config.toml
num_attention_heads = 2
intermediate_size = 704
norm_eps = 1e-05
positions = "rope"
tie_word_embeddings = false
init_std_up = 0.0471
optimizer = "muon_variant"
max_grad_norm = 2.0
schedule = "wsd"
batch_tokens = 16384
max_seq_len = 2048
dataset = "wikipedia_en"
MLP neurons of a small language model. Each row is named by its layer, matrix (gate and up: input weights) and neuron, and shows model dimensions 16-207. Each number is 500 + 40 x the weight over its row's rms, rounded and kept within 0 to 999. Numbers have three digits each. A neuron's up and down rows have the sign that makes its largest values positive.
Before each neuron's rows, "fires in" lists the words (lower case) most often at its 100 highest values on Wikipedia text that the model never trained on; "fires after" lists the tokens most often just before its 100 highest values on Wikipedia text that the model never trained on.

fires in: "final", "to", "section", "season", "friendly", "functions"
fires after: " f", "ri", " F", " T", "un", " t"
L2.gate589:496530465429539547457464530452540493497520508453589556450454548557468472557463495496538534446460517438490456513494560512496537442577534440501523491487540495488461527478512585470462495511560467498559554543520463484513443438513482454498481558468485502487470523460529439513460486520475507458451488465451491550446428473560475547530532481417527534481539529439475500485502506513538586496513530465508469492512491514447401499522520460445522536524518519445538519512536455526510434427551515547530568543535531550520451493566546539554598561431498500516424464476531567506473462504482567427
L2.up589:508508510453472516452429503457499544527553539532609548522451538565513492535490527482489503474448488518469505506502559481545538510540496445517568469457537490539459601529446590503536494530520465525528510565510472536515458419562539485523438473518562482496391531528478483507524537509457498463499500554485484501486456469559489499438516432416517501525510409397479425459526509501515550500579498498529466475496496573485476546491523433517425504534549492479571423460540488496480499483499481525573493503542534540496460524519448483514558525499501495515508490557429558461550453526554552467

fires in: "the", "that", "these", "next"
fires after: " of", " in", " ne", " the"
L2.gate477:457537536550477538499475465492531542574492506496512460483500592391471498495500543513452463589519498449533474518457458505439487505579480520489480521525495549451476478558500445509520508520464550507585510449437504487509498544510431542462491538495523541568447535533529512511437483558408508527469467510594471464557407463552482471472495433558557498506542467500521395468495454478457515532470462467523474526454457408510495527477551500537552482555487520540536471453489477551520561494480489480457543442534492484449421517477428543522483507414487479523454545509469454455513507549487484497
L2.up477:472542520540446525558547451469478500477564509472506568555497499409507460527549458505460507556489576484581482462474416497462480496496472486479460526541533497438547477502492495463581499466440521440521481501448436507508465482481531465512433548514466524521501497497514519532508483430502512465495483476509509538591562517543522517484475502493565540490579524513439544464587555500475564531481539479456473553538545517513592507502541495529571550531481492535462581540537465533508517451477492434477458543562566499430507549524473445583566460422598476558507566514478467439441526492502454503

fires in: "college", "role", "born", "collection", "southern"
fires after: " col", " Col", " ro", " s", " S", "b"
L2.gate125:501527592496487445562562573481510498503566502482480540411533506473478476485496460483462522511446504534413523553528547486563530544458517507571479494501451486442520563485574507598470493532499474518526536483467484448529466539465458460467496449505513447463504591537487481525535531445486499516556486500500493511505592501569536467574492569519472472453556510478555447499532490528441498486497532547491548477400546474462466518507491530534549503496495527504466512452513538546442439522522479470419601510499520493487448489468495471468530443551569522543465539500525478540550540611478522502
L2.up125:495460456467592532532536467519532428482512487572441516419498417447498507557473513522540495486460525450429474468486507506457431420584560518516468508555577477556550536504482518467460520482447535531571515510507472468527531539512462569536552484515554477543468493525487479511586503524459604445608481536508475519498525567534446473461502503455449490539506534489557525552524478559498527461514535436553527533530484429545518462445459455463525478494493487583566505455467578454500566473440546472483542479492486411500487550480531492487510526502490505538519424550470484522527494455588517551

fires in: "the", "simpson"
fires after: " at", " I", "b", " was", "im", " Car"
L2.gate255:516506458495531563508519473524514578516515475487418483453551556458521548464489502508558501481490454528496500555529504486488436474539516531541454499496498504485474476546437498467504510515521409497476475499429495493505403499565440538484444568602510518496540546568483559499447543538518538425494615491475499521527545488532470459541520487478449461477454485446480515476487435452473475516475550553573569513502467450545515581498460494484464492466492414552505503463461462473461526451467567437464520498486491578441528533390516457462535580579463498542487546475458451526522483481571546480
L2.up255:426499520550488548451551434533554555542522546514492496455514469470532472572495413503476464495511478501554548515583483484552468563525428456497485429464447426471532422496515530471514476476515533495530509487499449556513534527503490529518551550515481462471533520493460488506527518555497476510430502468487421514469509498563418494591472481510485475492508471513515515446481443448574484535459531578532505535505545401566526577511574477484418505520493433524451515480455516469452540554467571536523498444474490452432478425467496476496535552483506499518498501551564491534547460487556526448

fires in: "the"
fires after: " in", " of", " for", " as", "ed", " on"
L2.gate424:507431504486502584503546495481544534408515480525522458496477533545572529557431490550456534500469449449453498474481464492551508544499512489508513487488491509494449548451496512474471519467479500499452461546496568402548523462566480470549475477481518512503521492525580471502479501557505501564511471496476439427561482417494478537598476489449510462458590513415539524495525524529465431467482449435552501561515450498430551505460431464468451585564494494507519470487488530530498494451477455446493526558535520551517519524491464537484522475428550591513514529424445532484472526418508560545
L2.up424:492447541467500560509522439495530469485524537523465513498468512520510496554467471522413511449453448441531425466475450469543452570531517454499493488501488513513414479523464518496493514475509474489511420475504508445516607477575516492539433491545514464485535534527527540555490523551533532510518439490516417444492504412461486480509484455493504492481524516428516522448477564548451504548479494411540535531535417472474570477476449505469493532525484489466456487466399505506470499493512529479498496556501536542550565541544469490517518457485488532481484524415494574455429539425547535562

fires in: "state", "released", "olympic", "station"
fires after: " St", " O", "le", " st", " U", "T"
L2.gate491:475511535494605472517504495481549483490492463472545535501471449477576474535455465504436523536513548509500557523505557512500575470492436465535549556412428440419514532495498559476511491494521513570467522502482461525440488477515511437511506530455545486509530536499471486498476500506464508469394443419565460517393487473507491561492552548455461524499472502447557492450516419475462476478516520478507497439478533485478513493440490449522490464448510510504536455495567458464451478530513531506437487562527564510562465537498484415511553471501523514523528515479458522510574454480551493353
L2.up491:440516462474536470512534470521543530540502459434444539530521461509447502554539516419483466602495549511563449504478531500587570481462426485465543489494492409454497476532461525543469507599499477555473549449544497490466545495432443478475492553485538472453548495470530483436460528522393464541513461592464485494530458500499458500473474510441474559494468521575436488487476447494476487482507462555528497536462517449454514552435464558579491532490522537593459513501541487442465483490518467491520545502428462540569479460550499497443502545549510589522510477494517454501480553586471516514

fires in: "of", "incumbent", "in", "inch"
fires after: " one", "-", " (", "ge", "A", "s"
L2.gate64:528498538462443485420470479508528428514454557460433537503527515515405471490513540463467554500521515490456565485446493462469494471488460511480512501455495428522558418479514483531481439540525482513482521476610540496511492531493501529537568468473404433450567515473558514569588442533513434541477401464494516420502517502481493561473499514547497459471456459520444421498515484531474519518464500496564456446473479470518556504479519506416456495463478435542405481442535498489445474467467554508442490528550500451538505522609496482495490528490470463505502468510560532503477488475485484582
L2.up64:553531487467483507503411448528444491469474527486551519472581520519491552503580463476447504464525560442449523471473507487491525547481535446490597485486529493449473517449547575510439436490473495543472556460519489525515513477484536520476568504553499562514421473490483498440553577485529482478542444639493476458444474467486473456537499541450510519435490476555484501588459532487526519537511531457523505505441506572499500507544521531458515462511559478500494470492509559461480482483453507568550536573526531437452520497513519478507445501467484506553545478534482464441501595516419498494

fires in: "it", "this", "each", "that"
fires after: " Th", ",", ".", " as", " and"
L2.gate191:522474546488433447467466479417504468485481486423576495487491491481503579439473485456439508458511500468482517505468507599467457482518548512529432483478448510491475503458495522505625503464447570529482512504487527427558514477566504491463449579476497449459481511493548537472485423508537445474428397485537513434540525454463500491491508534534568471515521489513425530520483468514482481484427486521441465520501462507476451509510530466564542578569512453458477524567584466587521485542485499498474474528473492505504468474446480490543487536443528530504520487552555543526483512435533444502
L2.up191:491517523489469516600394530542482492539532609528466498454495559494508473482538433482533520412575487427551469469446513472434564509537448466461513531533533489557483614562530469487409484462496445516542502483539483497505541484509457501482572467511452501447497613422551448446470546431461519521536442542515456520472551519504487509532530525527482456514581524474499520469514461529541532478476498487545528463480475524444507520489565514542520515499533472536545441459531604510486439524479567518514501464489498465476440538491437540453513448442548528524541485534473517523525582501506471505

fires in: "against", "held", "for", "at", "heat"
fires after: " again", " he", " He", ","
L2.gate230:435513534455527547423543434480532525556522470471520466540485455541540495486460516466534581444512502427460595490539470420526393538557506523491498535480467450464487461555478449480470440425504537543517518457519560430471527559508476541426481519524421566438508452483543523539451513508504541444469530450509540455446497498431427468490485468489516484599563452490509491576524446503533501488474490499480454500477460540532438570556501433529544555503484487410408460517552474470512512463536440533547523479471529528546505467501489538490526490464488511461494455453454515492488501498464502504
L2.up230:417530515530470546473546502364455502530477506454461498465514492458489487596514410470533504478478480499479540494540463520442526467517510480520449472486455399422484467539509536430488472479591546542510447524517432500542471509476482472515514560455541432543519550491495523511495507506478493434424425493551562475503551552502521513526490546506528470549459460587473516429538601503423589446495505533515437446508497501517527473529484414446472488453478537500500517489437505552502479480494503484519519576510574484501464519457573514539510569504560528555525501515526499462564553467506508576

fires in: "democratic", "association", "website", "military", "species", "various"
fires after: "i", "oc", "s", "it", "C", " comp"
L2.gate619:521546521531474488468572533432504486523575490517549512545488468465511458547544493527483520570536447526450559498468447510501543453515509539471498479530413577497546483501575518493500532479488438579533504523476491499402480503540555484500608528516390485510477483509427460513517545537389470513529544471521462531481517486534517465523470553477473531516457514522472519573525428513532514529513538475546497565515500454514481445555493465453496496522512496523483451481510501444510542479433485496486586499499384479502494536518501510511401568435462525537454432528432407530517523510432562519
L2.up619:523466492484536427452545526486466500453515525541520434482455549533480495427512450561534526551493437533480523476513554514448509520485497535467497425582479575529544449528478473474510500542495431558537504543516490538467492467498536499503567562506473463492464472447487548472462519522435478485478605476487497585458535500521562453479464504541584463442484504603499457509501490529481494472583415474542494474519527495550445450515483526540521465460524476470472494519500503471523502529450487447453470513459460521527527480465506524501427511494467458528506477493464452595529535589474468562

fires in: "men", "people", "often", "children", "ascent", "central"
fires after: "op", " m", " M", " of"
L2.gate583:472596519536473538514529456447507554539527515473500479468529521524538493516525563513517510480538526549504481522509496427433465502548519552530499556449547545544516476549476424544488513550472510501547522517449507565539505501436452517503461511511440492512525507522453479498511474517459523445410403530476456508528570534486525450415458420439495498461482453482504505550486475529523524520516489441466537558538454499520508598505507529495406589476537513527513510525516457470497523495479501403525537570556480518511512456537506549473491470467510531517479590521530477476540477524452526510
L2.up583:474601513518470538589512521452515527499504480539489521574508591533538514525499434570542514540476532492533514505541496457447470497593501511467474533476495507478486523539518466507525526479489554468479468433490449523472487531483456586466598471508508484584482448483514569450580466548463492590523523501504555531510466453500521441424426496514475544496541466488468492493529485515517520489605485477533523504507604515530501493414447442505551545482508574478535461473548521545511512457526500489503486527460568457463495593503509519465481512445538438536435465453480501485432447543473575576

fires in: "of", "la", "ohio", "league", "love"
fires after: " L", " O", "L", " G", "ar", "ov"
L2.gate567:476518512529441499544509441549538484539552498509493468526451487525458459500466507540444554495508566464563547485538495475533493516509523463510507514446524546485497488531510553517524398546481510479486531553515510415421501416521467533500463538529493507517498487495475480569491468580472568483571476550555413393497459433420410496469438540516484482461562474497531455539525436542499531512510501554478559497515480432567463442538493483473473479520499480519501538551562471512503481495493500474546482543473535487534484596478449461474497495544484555468489488454464509444554471468562438497
L2.up567:499416587528472539483547466521530485468495528488561478532494510441478511508430524460460488585540508517559458568471543514554527492487472571483488446437484437488431477507438494462491480576504516479495546572485506438418483487508552524506552499586526510563461567538510476466449541554562486544507471575507479493498454524466486504433537535527504430519515565503544440438510553517511485593506487511470503530452470472448466588532451459488517525425467505522463545438511505506530533499513494574510501478465512468539550475476482454467522538478546477497483487486449482542460528558466492494

fires in: "born", "0", "5", "3", "b", "7"
fires after: " (", "\n"
L2.gate612:530501560527502518498458443511534432498565592483486483476530487499542538493454515449408495491461502503443605449519470529501492548557492514558470455502495463511497543492473502548495527491523487481511546502465627460495518495524482491526446509530541496490485539466528478467461490508536519483509508559477546464505560535457480467442485494415447526502512470487455489535488455586445522508588512481476482583490526488496495493498491515481527488587445456450509531417515497519448494513544498502494536507506519581448510439458457449492550524578577499497483567511454530486512530543531410486
L2.up612:513471465541508470423509503533428499489485473488492486517405463575541516581496453437512430427505460489456498532525490509472504482484526511564520522509504512554461435467483552532448572535486515491472511537525444532529489478564556544474465532513450536559488531455527424478557462468475486451529534533465436510580472409527474392490519541491497445483532490469503494518481583539511544480476504519542512492477450518429505509533438492547479492563529483558500498544438490515423488542498580486402529567496490504481453582491471487525477491572456511442525433519573516552569476418532534495

fires in: "the", "in", "teeth", "antenna", "antibiotics"
fires after: " in", " an", " An", "et", "ic"
L2.gate463:478462478463547504500570472515440398489546531519547510425520527493458513570553533576522545537478483532502431531470503468454541522462514533455518510529581568523553497491471482509529419579472463529586454491598505472463476469574428477504483557486503497523425512515442457538514544443577539572517479410537451525500519526529564504505501520411480451468538553546564449535441520456496546543505517490504537489537501493521496517468539562535538452508469474515559559480453525517417573446532484545540573498502476501534456511419516527509452503447556425513495499486551519509441515565518548455
L2.up463:552554467541471494551502501471515455406521510579498573529489467476518481541559540524428453472529419527530527534451474475480465475442530526534471466563509494552490504460529507486452463489536556489498531453484507462548560450531442462523561491541499508525529480522443465466539469492423520527474541483512490469517507495551556547441483519571438523564480511466564571537525435450529469549484495414523540533476433451529534536517542492437378494517603507560487497493484510499484490495510517500500427506554476416512535537473573533444569502493480518470540563491427519470595508489535505478

fires in: "the", "this", "preceded", "four", "km", "that"
fires after: ",", " P", " f", " k"
L2.gate402:458497499502510487504477496476436497468554527502463458403508509514564520475460524470537542483548434456513465541493524458544506492535494511428473481587482535543498556412521514425517598506521425512550514499533573537513565521459462489497478496435522457507417502464543461520487586440522492502430599596518508490490567503499525461471478490562423460463494498510494477484559405457453409494491514482470506490514521479558594489480543475456495509460500475476504548435508470565498448449484486471513471440468506495528485505427515510544514495473513506505537480435473469472539505563514460467
L2.up402:456524553524449481473473491522493410532470527485501495430540513490554483433508592546520543504552533464439525459581434534501462521584474503497555405501554507461476520510508510454463455456559577525504546531457480529569534466565538505404497546502439475475454548518574504472459502442533509542470517505517542509519515483453434499513515469498533452494463576500453521528506423535444443488482464451507490472498521475570587545516455540510516512469515439470507475541548504540495435554547520569506512463518483481412472545516482481471495517389559493539526469501512525478506538466559449493